python train.py --n_layer=8 --d_model=256 --n_head=2 --n_kv_head=2 --head_dim=128 --d_mlp=1024 --vocab_size=1024 --activation="relu" --norm="layernorm" --norm_place="pre" --norm_eps=1e-06 --positions="learned" --qk_norm=false --attn_scale=0.0884 --bias="all" --tie_embeddings=true --parallel_block=false --init="uniform" --init_std_qkv=0.0349 --init_std_o=0.0 --init_std_up=0.0349 --init_std_down=0.0 --optimizer="muon_variant" --lr=0.00368 --beta1=0.95 --weight_decay=0.11 --lr_head=0.00989 --warmup_steps=200 --schedule="wsd" --decay_fraction=0.73 --decay_shape="linear" --final_lr_fraction=0.0 --batch_tokens=65536 --seq_len=512 --doc_mask=false --z_loss=0.0001 --train_tokens=413100000 --steps=6304 --dataset="wikipedia_en"
MLP neurons of a small language model. Each row is named by its layer, matrix (up: input weights) and neuron, and shows model dimensions 48-175. Each number is 50 + 15 x the weight over its row's rms, rounded and kept within 0 to 99.
After each neuron's rows, "fires on" lists the tokens most often at its 100 highest values on Wikipedia text that the model never trained on.

L3.up763:14 61 64 32 54 30 35 41 35 51 43 59 33 35 36 51 40 52 51 71 55 52 47 07 28 42 60 39 54 55 63 75 55 56 48 56 43 51 47 46 33 51 41 50 54 35 51 55 51 44 32 37 74 52 44 44 49 72 58 70 52 62 27 64 63 58 45 49 42 55 75 53 24 56 68 24 50 52 67 46 47 74 39 61 51 63 58 58 46 47 62 23 50 65 44 37 71 56 43 55 79 27 38 81 56 50 55 80 76 49 43 71 85 68 39 73 86 42 33 66 52 36 49 63 61 48 24 55
fires on: "it", "l", "t", "p", "ard", "ol"

L3.up352:29 36 72 29 50 61 44 58 76 67 54 61 49 75 41 35 57 52 39 66 79 34 62 43 58 48 59 59 64 46 62 66 36 48 53 53 49 64 54 46 33 68 38 36 10 73 53 46 53 59 28 57 48 51 55 47 57 47 24 72 57 69 61 69 36 58 53 52 56 69 65 58 49 53 53 46 49 98 54 30 22 27 33 35 49 69 62 48 57 64 65 33 46 58 89 62 59 56 32 70 24 62 27 56 66 35 49 51 33 28 25 80 65 54 47 34 36 48 24 66 96 33 43 64 23 60 55 52
fires on: "al", "in", " ", "on", "all", "1"

L3.up177:22 43 32 63 78 22 49 40 77 32 51 60 65 18 53 18 59 46 37 36 44 46 68 47 54 63 63 56 31 62 60 56 50 32 76 51 13 31 62 68 60 65 80 38 42 28 39 66 72 78 38 58 55 27 46 38 74 57 49 46 51 40 58 48 56 29 36 50 44 13 62 58 47 53 57 43 74 68 53 31 52 70 69 43 49 48 58 38 34 47 53 47 67 46 77 65 46 19 30 46 63 45 53 61 50 72 52 49 45 67 96 50 62 65 50 50 52 51 61 54 54 41 42 61 65 46 53 52
fires on: "or", "er", "al", "l", "ag", "g"

L3.up444:45 22 50 43 52 54 51 30 30 54 72 57 76 45 43 74 60 47 68 53 26 42 50 74 63 30 41 63 35 67 32 53 71 53 43 29 35 37 67 43 48 23 34 56 75 53 42 74 62 88 69 65 30 56 63 64 62 56 62 40 26 53 42 53 62 53 42 38 34 42 36 51 46 58 38 37 77 67 50 38 53 64 54 47 61 32 24 53 39 26 36 45 53 57 72 52 50 32 31 52 55 60 66 21 70 43 65 62 56 51 35 21 52 53 47 61 62 58 38 38 60 56 78 50 37 47 35 50
fires on: "r", "–", "on"

L3.up111:37 54 49 65 31 23 62 61 64 53 39 47 58 33 38 50 40 56 36 59 67 24 41 42 69 47 56 60 38 42 38 58 60 44 52 29 43 48 60 42 44 59 72 27 40 40 41 54 72 43 67 23 58 61 42 39 69 43 63 54 52 71 46 42 68 50 55 68 45 73 46 62 38 48 34 42 52 47 59 49 24 28 56 33 42 39 62 48 66 36 52 42 57 49 43 64 63 74 74 47 53 54 44 33 44 66 73 51 80 42 54 35 49 31 53 39 47 39 34 61 29 36 32 41 74 48 49 65
fires on: "al", "ent", "ong", "ical", "t"

L3.up893:60 26 57 35 13 59 04 68 73 55 50 57 34 46 18 57 62 54 60 36 65 62 52 29 59 64 59 39 67 49 69 27 57 56 58 52 67 32 32 63 56 43 46 48 60 38 53 71 32 62 24 35 53 41 83 58 21 36 38 61 53 50 27 43 52 59 70 57 56 45 59 69 41 80 58 73 21 73 67 53 50 60 47 48 67 40 24 57 25 46 43 41 38 21 53 70 51 63 46 51 37 50 48 72 68 51 56 43 58 51 41 55 39 42 63 44 52 57 51 40 60 24 37 96 31 74 51 46
fires on: "ro", "all", "al", "g", "ge"

L3.up334:63 34 49 48 53 25 47 51 52 32 61 51 53 68 61 61 51 62 46 73 66 39 75 73 54 45 79 74 18 43 61 50 33 44 33 36 50 74 55 50 66 26 50 77 24 51 65 38 18 41 36 30 55 64 64 34 39 47 60 63 31 56 69 46 37 71 44 59 61 58 35 58 36 68 43 59 62 53 25 46 78 98 67 58 43 52 70 61 55 37 49 55 73 53 80 63 55 59 46 55 54 47 47 58 47 53 53 75 51 31 33 67 62 47 40 68 67 31 30 56 45 41 42 81 52 29 57 49
fires on: "it", "im", "ig", "em", "ess", "ill"

L3.up917:45 53 47 46 60 50 31 50 45 63 48 59 39 40 51 38 63 29 50 44 38 53 61 38 45 71 43 41 54 46 44 51 58 19 53 53 19 23 30 61 40 64 54 09 39 51 22 50 52 55 37 36 39 65 58 43 76 69 46 32 56 39 55 39 57 68 60 56 54 47 62 66 96 45 60 71 65 64 73 59 40 53 31 20 44 52 41 55 73 85 60 55 22 42 59 39 38 49 41 63 73 42 34 72 43 38 55 61 70 29 48 49 67 85 45 54 39 56 80 74 71 72 38 58 81 44 48 50
fires on: "p", "er", "b", "al", "ter", "ic"

L3.up504:37 32 31 52 62 54 45 70 28 39 85 59 38 54 23 64 40 76 39 54 62 46 67 59 39 41 15 31 37 53 63 43 38 38 32 38 74 54 56 48 71 62 34 58 53 55 44 50 54 47 61 51 58 33 66 36 51 16 80 51 39 70 47 60 46 50 36 62 44 40 46 17 06 45 21 40 78 36 48 40 55 50 55 74 73 48 18 58 66 67 54 43 31 68 80 60 61 35 43 80 62 53 44 54 33 34 62 54 41 52 61 52 44 42 80 60 36 33 41 38 50 72 45 65 27 46 13 19
fires on: "o", " with", " and", "is", "ish"

L3.up509:63 30 67 17 48 53 49 45 61 55 42 60 27 73 65 51 84 47 61 31 57 51 60 57 39 39 36 16 53 47 66 65 41 24 49 58 54 37 44 43 46 39 63 56 64 71 43 71 36 66 59 41 52 32 47 47 41 45 61 60 68 36 56 28 38 29 42 56 44 54 70 43 42 55 54 33 59 56 66 41 72 66 50 54 78 33 69 70 41 54 84 60 63 97 61 71 19 61 48 53 59 44 45 52 32 62 54 19 45 81 50 47 53 53 47 33 50 58 62 53 36 36 75 66 28 44 30 30
fires on: " c", " m", " s", " f", "es", " p"

L3.up941:65 68 66 32 26 77 58 36 51 64 72 68 52 24 17 65 38 53 65 54 68 39 63 49 52 35 35 53 55 61 47 37 44 50 38 65 40 43 46 36 58 45 45 58 46 85 31 53 62 57 44 46 66 38 54 60 43 37 49 59 54 33 77 35 59 61 46 47 26 52 71 32 51 44 65 54 26 52 68 78 51 30 65 30 33 69 58 62 43 69 48 43 33 52 38 77 55 71 50 63 64 52 40 61 36 34 60 42 42 65 31 72 54 47 29 45 50 65 44 32 45 67 51 52 73 45 43 42
fires on: "er", "th", "y", "b", "e", "ies"

L3.up453:35 41 71 49 40 55 55 24 26 42 45 25 73 55 49 37 82 11 40 58 63 30 59 47 41 39 52 59 61 74 44 54 50 40 52 53 50 54 31 68 63 38 63 49 27 70 60 55 59 60 37 51 49 34 54 25 31 38 36 41 51 44 44 53 58 54 30 43 56 70 36 42 55 04 50 29 59 19 50 31 52 55 56 36 38 57 50 40 75 70 47 31 57 79 56 65 68 25 52 47 55 28 44 93 38 45 61 55 53 55 58 34 42 53 53 50 40 62 38 54 84 30 40 55 65 63 52 35
fires on: "n", "l", "ran", " n", " on", " be"

L3.up592:32 47 65 38 74 46 57 40 33 46 37 26 61 63 76 68 67 34 40 60 44 53 38 23 45 60 66 54 32 64 32 39 39 46 43 64 54 46 51 74 60 38 33 68 54 56 36 56 53 53 60 37 54 44 36 47 43 70 66 53 75 62 37 46 34 56 36 59 32 49 58 69 54 47 34 37 63 31 38 66 59 68 24 60 42 59 41 58 36 76 69 32 71 48 58 48 52 43 70 52 58 50 50 74 62 61 65 62 18 27 71 69 40 60 39 76 42 55 57 56 42 69 63 29 79 32 59 53
fires on: " l", "l"

L3.up605:58 41 45 55 43 28 37 42 47 45 44 57 47 60 77 32 60 55 34 46 23 49 71 61 37 88 63 50 45 67 52 62 21 49 75 45 71 38 28 40 55 45 55 51 26 60 70 50 56 41 55 38 45 40 64 47 42 46 32 58 61 62 43 42 35 57 51 46 56 39 51 43 61 43 33 63 45 39 68 35 70 57 39 69 53 65 33 42 55 46 38 80 78 45 27 53 73 31 47 47 56 28 68 54 44 00 65 68 62 35 58 78 44 56 57 68 52 40 49 99 43 48 72 60 65 37 43 48
fires on: "ow", "e", "ac", "n", "ur"

L3.up448:40 22 42 49 47 61 72 35 44 49 43 57 57 47 58 42 64 49 70 65 61 17 16 50 34 25 34 52 53 72 43 32 69 52 41 64 44 41 32 62 53 68 39 46 31 66 58 65 75 41 58 48 77 43 15 87 47 42 33 31 36 45 36 41 37 35 60 49 46 30 71 59 41 39 66 69 59 68 48 73 33 32 71 55 71 56 69 45 46 70 52 72 74 51 36 62 27 76 43 42 57 56 45 46 37 52 29 58 51 62 62 15 68 34 41 28 46 35 65 45 48 41 39 74 61 30 67 38
fires on: "y", "z", "er", "ur", "if", "her"

L3.up817:32 37 66 41 31 37 28 45 60 58 68 51 65 41 43 46 45 58 50 65 70 55 72 49 35 53 63 37 46 85 52 64 41 77 58 72 45 48 37 37 38 69 59 64 68 46 64 14 48 61 31 30 53 45 39 56 70 68 94 22 69 36 85 73 49 41 61 71 54 21 54 54 47 57 37 55 52 49 49 61 42 16 35 47 54 67 57 53 50 54 71 41 52 60 25 59 37 59 48 44 62 28 55 76 62 71 54 59 50 31 53 74 62 62 61 73 45 33 54 47 63 30 38 51 45 45 32 67
fires on: "c", " the", "d", "t", "The"

L3.up191:50 73 42 41 35 55 36 12 25 25 77 57 23 19 55 55 44 35 49 69 35 68 47 62 70 21 40 37 20 75 53 55 39 69 20 67 53 21 33 80 28 44 45 33 47 43 48 56 41 51 24 59 48 61 76 62 64 65 70 38 50 61 61 61 26 54 57 56 52 58 67 44 69 51 35 29 18 52 68 52 61 51 83 41 59 56 94 55 40 56 41 45 67 60 43 52 29 55 72 25 56 39 89 52 46 64 51 68 57 37 69 52 55 57 42 72 61 59 49 33 39 61 38 75 33 58 35 80
fires on: "c", "t", ":", "om", "k"

L3.up139:37 46 69 56 32 46 45 41 65 49 69 22 37 22 48 52 47 53 35 36 33 22 72 60 34 58 34 55 32 53 63 53 45 40 74 60 59 42 35 64 78 71 32 57 49 34 61 66 68 36 50 75 38 11 36 61 43 58 53 40 77 59 30 64 56 42 57 51 38 60 39 80 46 24 57 34 52 56 63 29 39 68 45 58 50 53 58 42 58 49 57 53 36 12 35 53 41 51 36 29 47 58 41 45 48 34 64 59 46 49 37 37 50 43 46 63 40 54 37 65 55 66 38 75 66 52 70 64
fires on: "ation", "st", "om", "g", "e"

L3.up824:35 50 55 66 70 61 41 30 35 35 39 82 51 35 41 46 39 25 20 37 70 64 37 47 75 28 42 73 52 72 31 39 37 22 32 37 67 43 46 48 46 55 61 38 37 43 25 40 68 61 85 36 59 65 42 46 62 58 37 54 55 50 62 33 44 58 49 62 36 69 42 50 52 57 41 18 40 43 61 30 75 22 67 51 41 31 21 63 68 52 49 53 52 65 66 69 70 33 70 45 48 41 30 42 48 44 45 70 60 44 48 80 49 47 52 62 56 33 36 56 40 46 37 77 35 33 45 51
fires on: "ed", "u", "t", "e", "ion"

L3.up144:60 44 34 34 50 71 13 40 34 65 68 48 41 28 28 50 85 62 36 41 84 39 37 48 69 47 38 70 60 79 49 29 32 48 71 20 51 65 37 61 50 28 54 63 33 51 41 53 71 67 38 42 42 59 32 45 66 39 49 52 35 61 51 36 46 51 52 61 43 72 72 42 40 59 64 86 49 38 59 41 30 56 29 43 52 54 65 61 47 57 51 53 43 49 60 37 57 45 68 53 28 51 49 66 08 58 67 63 38 49 41 64 70 62 40 78 51 37 53 66 34 58 39 31 56 39 66 53
fires on: "b", "e", " v", "ed"

L3.up997:58 45 79 69 67 28 59 53 60 57 53 61 54 78 51 50 29 45 43 65 43 36 48 61 38 52 70 39 42 72 51 62 35 76 55 41 64 69 46 66 49 35 27 71 74 27 22 61 60 58 55 73 45 57 66 46 54 47 46 43 55 57 56 24 61 80 55 36 56 27 65 47 28 43 46 61 70 50 12 53 44 59 66 57 77 46 13 57 64 48 52 31 58 28 72 45 54 33 58 27 19 51 50 43 44 55 60 56 64 25 38 40 51 45 35 42 53 94 36 16 64 27 79 57 46 48 36 35
fires on: "ation", "le", "ad", "re", "e", "r"

L3.up24:40 42 56 47 52 68 45 49 59 48 50 71 56 67 45 66 78 40 26 39 73 31 57 58 35 62 60 65 51 37 78 63 66 36 70 08 53 55 62 29 32 57 46 47 25 69 49 50 48 62 46 34 65 40 57 35 46 45 42 54 70 88 28 62 76 82 67 58 52 67 55 41 59 58 42 36 29 61 22 32 62 59 56 55 43 26 43 45 46 51 77 40 32 40 50 51 58 65 59 32 48 42 77 36 58 67 54 70 43 85 52 62 35 23 49 37 39 52 38 24 51 67 30 40 75 48 49 70
fires on: "ent", "ound", "ue", "ost", "ore", "t"

L3.up669:34 38 44 44 48 71 69 36 17 20 62 64 46 63 50 53 44 37 49 55 53 58 45 80 39 51 33 65 78 71 59 45 30 54 34 29 60 45 38 36 56 43 25 70 38 74 54 30 33 51 44 38 32 57 47 49 63 33 69 70 37 52 76 63 66 59 63 52 71 81 31 66 59 76 57 47 72 38 58 69 61 59 24 48 56 63 44 67 58 24 29 16 79 67 38 55 16 41 27 62 39 52 51 57 42 68 47 51 67 25 53 32 62 54 56 61 52 57 31 50 54 40 66 59 30 40 54 35
fires on: "0", "d", "is", "om", " it"

L3.up477:58 51 16 59 47 60 45 25 56 28 52 41 40 61 14 44 62 64 73 42 96 57 63 60 04 64 72 57 64 54 54 48 58 60 63 26 32 49 59 39 43 57 80 79 45 52 55 20 38 73 68 40 57 17 44 46 73 75 38 29 58 55 50 41 58 45 63 60 77 55 63 50 56 35 54 42 82 90 54 39 67 51 52 53 57 79 40 62 66 49 61 54 38 20 57 30 45 62 60 64 48 52 55 41 49 30 47 52 62 55 49 39 49 52 70 39 57 34 79 55 60 38 62 37 55 43 61 53
fires on: "ic", "er", "f", "t", "ion", "ain"

L3.up137:47 50 57 34 65 35 36 61 56 48 50 41 51 65 63 50 54 51 34 51 66 71 47 25 59 57 50 59 38 67 09 63 35 59 28 34 54 34 34 36 54 52 54 65 18 41 46 70 48 50 43 51 65 41 88 51 41 79 64 48 75 28 56 59 39 37 69 61 39 75 60 60 53 32 36 70 62 27 65 34 48 43 47 45 65 63 49 67 80 55 73 54 46 51 63 37 60 53 46 42 84 59 40 19 42 44 31 27 57 78 55 68 71 68 51 52 61 32 22 48 39 67 48 42 60 41 50 40
fires on: "l", "ion", "ary", "m", "t"

L3.up16:59 40 57 42 47 48 56 50 45 70 56 55 63 79 25 42 46 73 49 64 25 41 39 44 36 75 55 71 42 53 39 50 56 50 43 32 43 44 51 85 32 30 57 60 65 28 46 53 74 58 66 44 50 50 31 69 47 74 44 61 61 48 56 58 33 44 50 28 40 33 96 66 42 35 39 78 67 48 38 45 45 60 63 42 54 62 31 27 14 53 32 65 51 47 59 48 22 43 37 52 62 59 54 45 38 64 55 31 53 29 50 35 36 56 36 58 47 48 55 57 26 51 63 52 48 54 51 31
fires on: "ent", "on", "en", "oun", "ol", "o"

L3.up121:45 45 33 60 49 39 47 18 53 52 69 56 25 38 47 48 49 22 43 57 71 63 30 37 38 36 58 39 61 68 40 55 34 44 53 73 62 65 67 64 53 60 45 49 78 31 57 71 06 69 48 51 52 57 50 30 56 64 73 32 55 32 55 40 59 43 26 58 48 59 52 65 50 39 49 32 52 62 52 34 52 44 65 50 20 63 37 30 31 62 36 42 56 51 35 74 77 69 36 56 27 54 54 60 61 72 63 25 75 51 41 61 40 68 42 66 37 43 52 33 48 31 55 46 66 52 56 61
fires on: " the", "el", "ld", "d", "ast", "w"

L3.up902:34 55 57 35 58 57 56 36 51 19 16 51 44 63 57 37 64 37 11 22 58 66 42 55 63 69 70 50 59 69 25 53 72 28 49 55 44 43 71 37 25 73 45 36 66 56 36 47 27 53 60 61 44 48 25 66 31 44 62 35 55 40 32 64 45 40 47 49 27 55 69 49 53 54 63 28 58 20 36 25 66 57 38 37 52 60 63 69 49 72 32 56 76 49 78 43 30 45 47 44 63 38 30 57 68 64 37 26 68 56 49 35 64 38 37 23 65 48 56 44 40 54 47 31 40 72 38 13
fires on: " m", "\n", " s", " d", " p"

L3.up227:40 47 51 55 47 39 52 44 27 42 50 36 54 67 44 31 33 44 43 50 39 50 58 93 45 31 57 62 56 65 55 78 53 42 40 65 18 56 42 62 51 29 61 52 53 47 26 69 32 24 27 54 51 50 61 41 40 40 48 46 29 15 78 62 52 44 60 61 23 52 35 53 12 49 60 41 46 90 61 32 52 46 31 39 51 52 51 41 42 47 39 39 18 44 73 46 41 80 71 62 45 62 52 55 46 42 26 61 48 90 48 46 59 50 67 70 73 53 36 64 45 43 52 53 53 27 53 24
fires on: " ", "op", " it", "d", " pl", " d"

L3.up1000:83 55 66 48 28 35 17 38 20 18 48 53 57 74 28 57 67 33 34 41 52 71 41 62 20 76 54 31 59 75 55 69 31 61 40 42 47 62 76 57 42 40 51 46 76 69 71 33 98 61 70 30 53 54 50 16 46 39 63 32 60 42 53 49 31 36 66 60 61 35 45 25 23 55 58 34 60 46 47 68 76 38 49 50 56 59 35 34 56 53 59 42 34 34 48 35 45 22 49 87 38 69 82 60 67 73 38 61 26 64 48 51 43 41 65 65 54 48 36 65 67 24 72 44 53 36 42 23
fires on: "r", "p", "o", "i", "ul", "is"

L3.up445:45 71 41 72 19 15 71 49 50 37 65 49 49 49 54 47 40 50 64 37 36 67 50 76 61 24 55 68 46 69 56 52 58 46 60 49 40 58 51 37 62 35 37 65 46 54 88 32 43 45 56 45 36 21 36 57 65 42 77 44 39 24 31 49 31 50 48 45 81 51 46 36 64 43 59 70 57 45 35 68 47 68 42 31 58 54 52 56 52 40 71 49 75 73 56 24 42 61 67 58 53 44 53 45 84 68 59 55 36 41 50 30 52 14 49 53 75 36 56 49 54 61 36 54 37 34 16 37
fires on: "am", "ment", "em", " C", "im"

L3.up267:36 58 56 48 45 32 47 32 25 69 48 63 32 69 39 40 43 50 66 52 54 49 48 63 61 48 54 26 30 62 30 44 52 31 00 58 49 51 39 52 51 35 59 47 47 67 27 19 59 51 49 80 54 56 55 58 62 62 46 55 46 62 62 23 54 83 41 35 48 41 74 55 70 44 55 64 34 39 25 45 99 55 39 63 37 46 63 42 33 40 74 54 17 47 63 56 36 60 50 48 45 54 50 49 62 49 34 57 68 49 50 29 53 64 61 22 48 62 52 54 23 23 50 40 67 42 26 56
fires on: "ed", "is", "b", "d", "o", "ic"

L3.up1020:38 41 73 54 67 36 39 64 54 64 71 43 61 23 89 49 42 58 52 44 43 72 42 41 42 33 67 59 52 51 64 69 51 56 51 54 66 43 34 14 23 78 60 38 55 47 27 65 47 47 31 54 74 27 57 38 35 51 59 29 55 68 50 49 65 82 47 59 59 61 41 54 49 25 70 66 52 30 55 54 59 64 39 27 48 42 55 64 77 53 83 62 52 29 65 38 36 41 68 51 45 45 32 11 54 21 61 54 51 49 32 28 65 63 76 51 42 47 43 64 32 77 18 38 59 80 39 44
fires on: "s", "e", "ation", "y", "f", "b"

L3.up891:43 61 44 66 78 37 39 40 46 35 92 23 57 49 52 20 65 35 40 48 48 75 40 71 56 63 14 54 46 48 47 16 56 71 41 54 31 58 74 67 48 52 42 43 61 64 50 41 66 54 80 58 69 46 64 36 58 75 16 25 51 61 25 73 19 46 70 64 63 23 62 52 59 50 46 37 27 67 79 45 48 42 73 53 67 67 63 81 49 79 73 64 73 36 58 51 53 43 68 46 28 39 46 45 42 66 38 58 40 46 23 47 55 56 60 07 49 36 53 71 45 50 57 58 51 56 35 46
fires on: "ort", "er", "ion", "or"

L3.up850:39 32 58 51 58 43 41 42 38 25 47 43 26 37 40 50 47 39 44 70 10 45 63 83 44 55 58 58 42 47 31 51 48 50 18 16 42 52 62 39 40 21 41 59 52 79 37 60 67 53 31 68 74 36 45 44 39 69 58 62 30 48 63 42 49 48 40 45 57 47 39 78 51 67 47 53 27 76 48 55 58 47 57 46 67 59 71 50 52 54 58 26 43 51 62 76 38 42 44 41 39 47 58 70 51 53 52 30 36 36 61 20 52 45 36 82 33 46 34 50 16 45 37 63 45 19 43 69
fires on: " I", "d", "is", " it", " The", " \""

L3.up501:73 62 52 53 27 38 59 44 41 76 65 82 55 50 62 78 56 71 51 46 58 42 44 68 21 49 55 28 43 75 10 49 45 49 66 52 68 67 58 54 55 47 54 48 67 49 41 73 39 47 53 43 33 49 27 29 78 49 54 63 46 38 57 59 48 34 55 24 36 46 57 51 90 47 56 25 51 71 27 50 31 41 68 42 75 33 64 66 44 49 83 75 30 34 56 35 47 37 47 51 45 66 52 32 65 05 72 57 59 48 39 44 61 36 48 76 30 36 50 45 71 67 73 61 57 44 58 73
fires on: "im", "em", "ub", "b", "q", "on"

L3.up710:38 52 43 56 28 80 46 64 60 44 61 72 59 57 41 46 80 53 48 52 49 31 75 65 75 24 58 50 60 49 51 46 60 49 55 53 71 50 61 19 78 46 65 42 57 56 54 46 46 31 67 65 46 57 52 44 39 40 27 70 87 95 50 30 63 52 38 60 70 65 53 49 41 60 56 87 49 50 45 41 48 57 43 37 65 37 29 48 49 51 64 38 00 54 54 60 24 60 53 45 64 97 32 50 50 43 43 76 42 39 25 29 49 17 63 77 35 49 73 23 40 37 33 73 52 40 51 38
fires on: "en", "ed", " pro", "ost", " g", "e"

L3.up534:47 53 76 44 67 36 59 57 60 37 54 55 39 42 34 42 45 32 46 55 49 48 54 16 56 54 57 55 48 37 47 79 44 39 60 41 51 58 10 64 67 49 57 23 45 32 55 33 38 50 45 42 79 66 53 28 71 37 37 59 46 52 30 65 40 71 44 47 42 32 61 24 78 37 58 79 60 38 36 65 68 33 43 44 53 74 24 31 71 35 47 52 46 50 66 52 48 31 25 40 48 25 45 64 52 38 57 49 64 41 30 49 64 63 46 31 52 64 62 63 44 51 57 48 90 62 56 39
fires on: "er", "ac", "en", "e", "o", "ro"

L3.up782:46 49 64 59 54 60 41 41 50 44 84 45 45 80 41 30 65 52 24 19 55 57 85 47 46 72 80 68 55 57 46 48 59 26 49 75 61 20 37 52 20 63 58 49 47 16 46 38 40 68 77 52 62 59 66 39 32 38 34 52 36 54 63 31 36 29 47 28 54 34 59 48 55 67 56 93 54 49 37 53 74 50 54 60 43 44 23 34 76 51 49 54 46 70 53 40 36 30 43 35 11 55 56 54 75 43 47 71 80 34 40 44 46 57 67 48 60 24 76 78 55 88 53 38 35 52 25 64
fires on: "an", "-", "ac", "ar", "n", "al"

L3.up521:32 34 25 90 49 43 56 66 41 55 57 43 65 49 82 46 56 47 22 43 77 54 24 46 50 32 43 33 40 57 14 52 78 29 52 51 62 58 40 55 58 28 53 49 55 37 55 45 57 85 50 68 74 33 48 61 50 60 56 56 79 78 49 47 46 56 73 47 44 77 47 66 59 31 02 59 71 37 47 29 62 50 47 49 30 35 30 61 67 42 77 39 60 80 48 41 24 52 55 55 73 43 31 66 50 39 35 41 39 57 38 39 38 26 71 49 40 69 60 45 42 50 60 25 47 42 74 54
fires on: " l", "em", "|", "er", " f"

L3.up690:36 39 62 60 50 55 44 52 61 35 68 31 38 70 26 53 45 29 72 32 60 41 72 39 33 28 31 63 48 61 67 60 48 54 65 85 70 34 66 47 57 80 72 31 41 56 68 42 51 48 57 69 80 41 16 44 54 47 32 50 59 99 29 52 47 64 57 64 54 61 57 53 41 66 54 52 32 59 29 69 57 51 35 24 55 73 50 49 57 65 19 39 29 61 75 46 67 36 17 63 39 65 59 50 44 32 33 49 26 54 61 79 39 22 41 44 19 47 53 53 34 45 51 40 53 28 29 45
fires on: " the", " The", "ost", "en", " St", " Y"

L3.up315:60 38 45 49 33 39 58 30 32 63 70 56 62 71 47 59 57 34 56 37 63 46 47 37 46 47 66 58 46 36 54 43 32 74 30 54 82 53 56 30 41 72 43 70 55 28 61 34 60 57 55 59 56 58 38 56 70 40 44 39 63 41 66 44 63 84 63 42 43 64 73 57 53 40 56 53 12 61 61 53 44 52 42 74 57 17 26 50 41 41 70 25 19 48 34 66 23 94 66 60 28 27 30 65 61 67 62 32 41 50 76 48 64 59 48 59 35 47 25 34 43 36 38 48 54 42 38 53
fires on: "t", "ack", "d", "all", "ue"

L3.up23:29 70 46 69 56 46 26 64 54 63 23 89 56 57 83 26 42 49 32 69 42 47 59 67 54 57 50 35 21 60 39 59 27 65 34 50 54 41 43 46 41 56 75 70 85 20 51 42 39 24 59 56 81 31 55 65 32 38 66 68 42 74 49 60 40 68 40 62 52 07 38 29 32 26 53 38 46 36 68 56 37 37 52 36 51 72 56 73 49 70 37 49 62 67 67 53 55 12 42 56 68 23 49 62 25 25 91 45 44 58 58 61 53 83 31 68 54 45 59 76 58 34 66 57 66 28 49 60
fires on: "o", "e", "2", "u", "n", "er"

L3.up379:25 55 58 48 70 50 39 40 47 67 54 52 63 51 64 64 61 31 53 60 55 56 49 49 55 43 68 30 32 59 56 36 47 51 44 55 69 47 71 73 77 50 46 52 32 41 32 53 62 49 42 57 43 60 65 66 51 79 66 59 53 68 42 32 55 61 39 56 43 54 54 99 28 42 49 36 74 68 67 52 47 38 42 42 61 43 40 54 81 38 45 70 20 49 56 34 66 53 33 49 43 58 31 65 76 49 43 62 53 32 40 25 91 34 49 73 22 22 46 60 57 53 85 74 37 58 62 56
fires on: " he", " it", "on", "om", "ack", "e"

L3.up630:53 60 71 57 32 53 34 44 55 52 61 73 78 45 40 42 47 50 42 69 53 46 38 49 75 56 62 54 46 41 46 42 52 50 55 83 67 57 78 41 39 50 38 43 50 54 99 59 67 61 93 45 75 45 72 60 57 39 34 37 50 82 50 57 53 67 51 61 67 63 90 56 36 39 46 52 60 76 65 55 43 58 57 54 50 43 61 63 44 68 46 32 31 37 65 72 45 55 56 30 69 22 68 49 72 75 68 73 61 52 47 26 54 49 27 64 53 50 50 45 29 54 30 62 48 45 56 46
fires on: "th", "t", "ter", "ive", "ent"

L3.up905:54 37 35 46 57 51 64 33 23 73 24 64 46 52 63 53 54 27 67 46 15 28 41 32 59 37 31 52 31 72 56 46 57 36 21 41 39 37 48 58 31 51 36 50 23 54 70 38 62 56 74 49 31 23 47 61 60 61 74 48 65 69 40 49 33 66 28 62 51 49 47 28 90 65 44 27 29 38 35 43 33 45 59 46 44 33 71 40 65 47 46 65 42 34 40 76 39 48 85 38 56 46 68 45 41 48 26 57 29 41 32 52 53 82 71 53 69 31 40 51 52 43 46 45 64 29 47 47
fires on: "h", "p", "e", "et", "t", "ap"

L3.up108:56 61 95 35 45 43 56 53 54 52 59 30 42 50 57 57 34 59 33 29 59 49 58 50 51 39 46 78 48 64 56 50 71 64 46 47 56 45 50 62 60 47 87 33 37 64 69 22 46 64 53 32 39 62 75 48 17 76 31 51 63 60 31 77 56 37 37 35 39 33 12 34 17 53 55 52 46 68 46 80 24 45 56 35 26 51 34 48 42 50 58 73 53 59 42 82 46 70 53 48 61 63 46 62 26 22 40 63 89 61 34 47 69 80 27 46 61 78 64 46 48 48 45 59 49 70 46 60
fires on: "c", "i", "il", "m", "er", "y"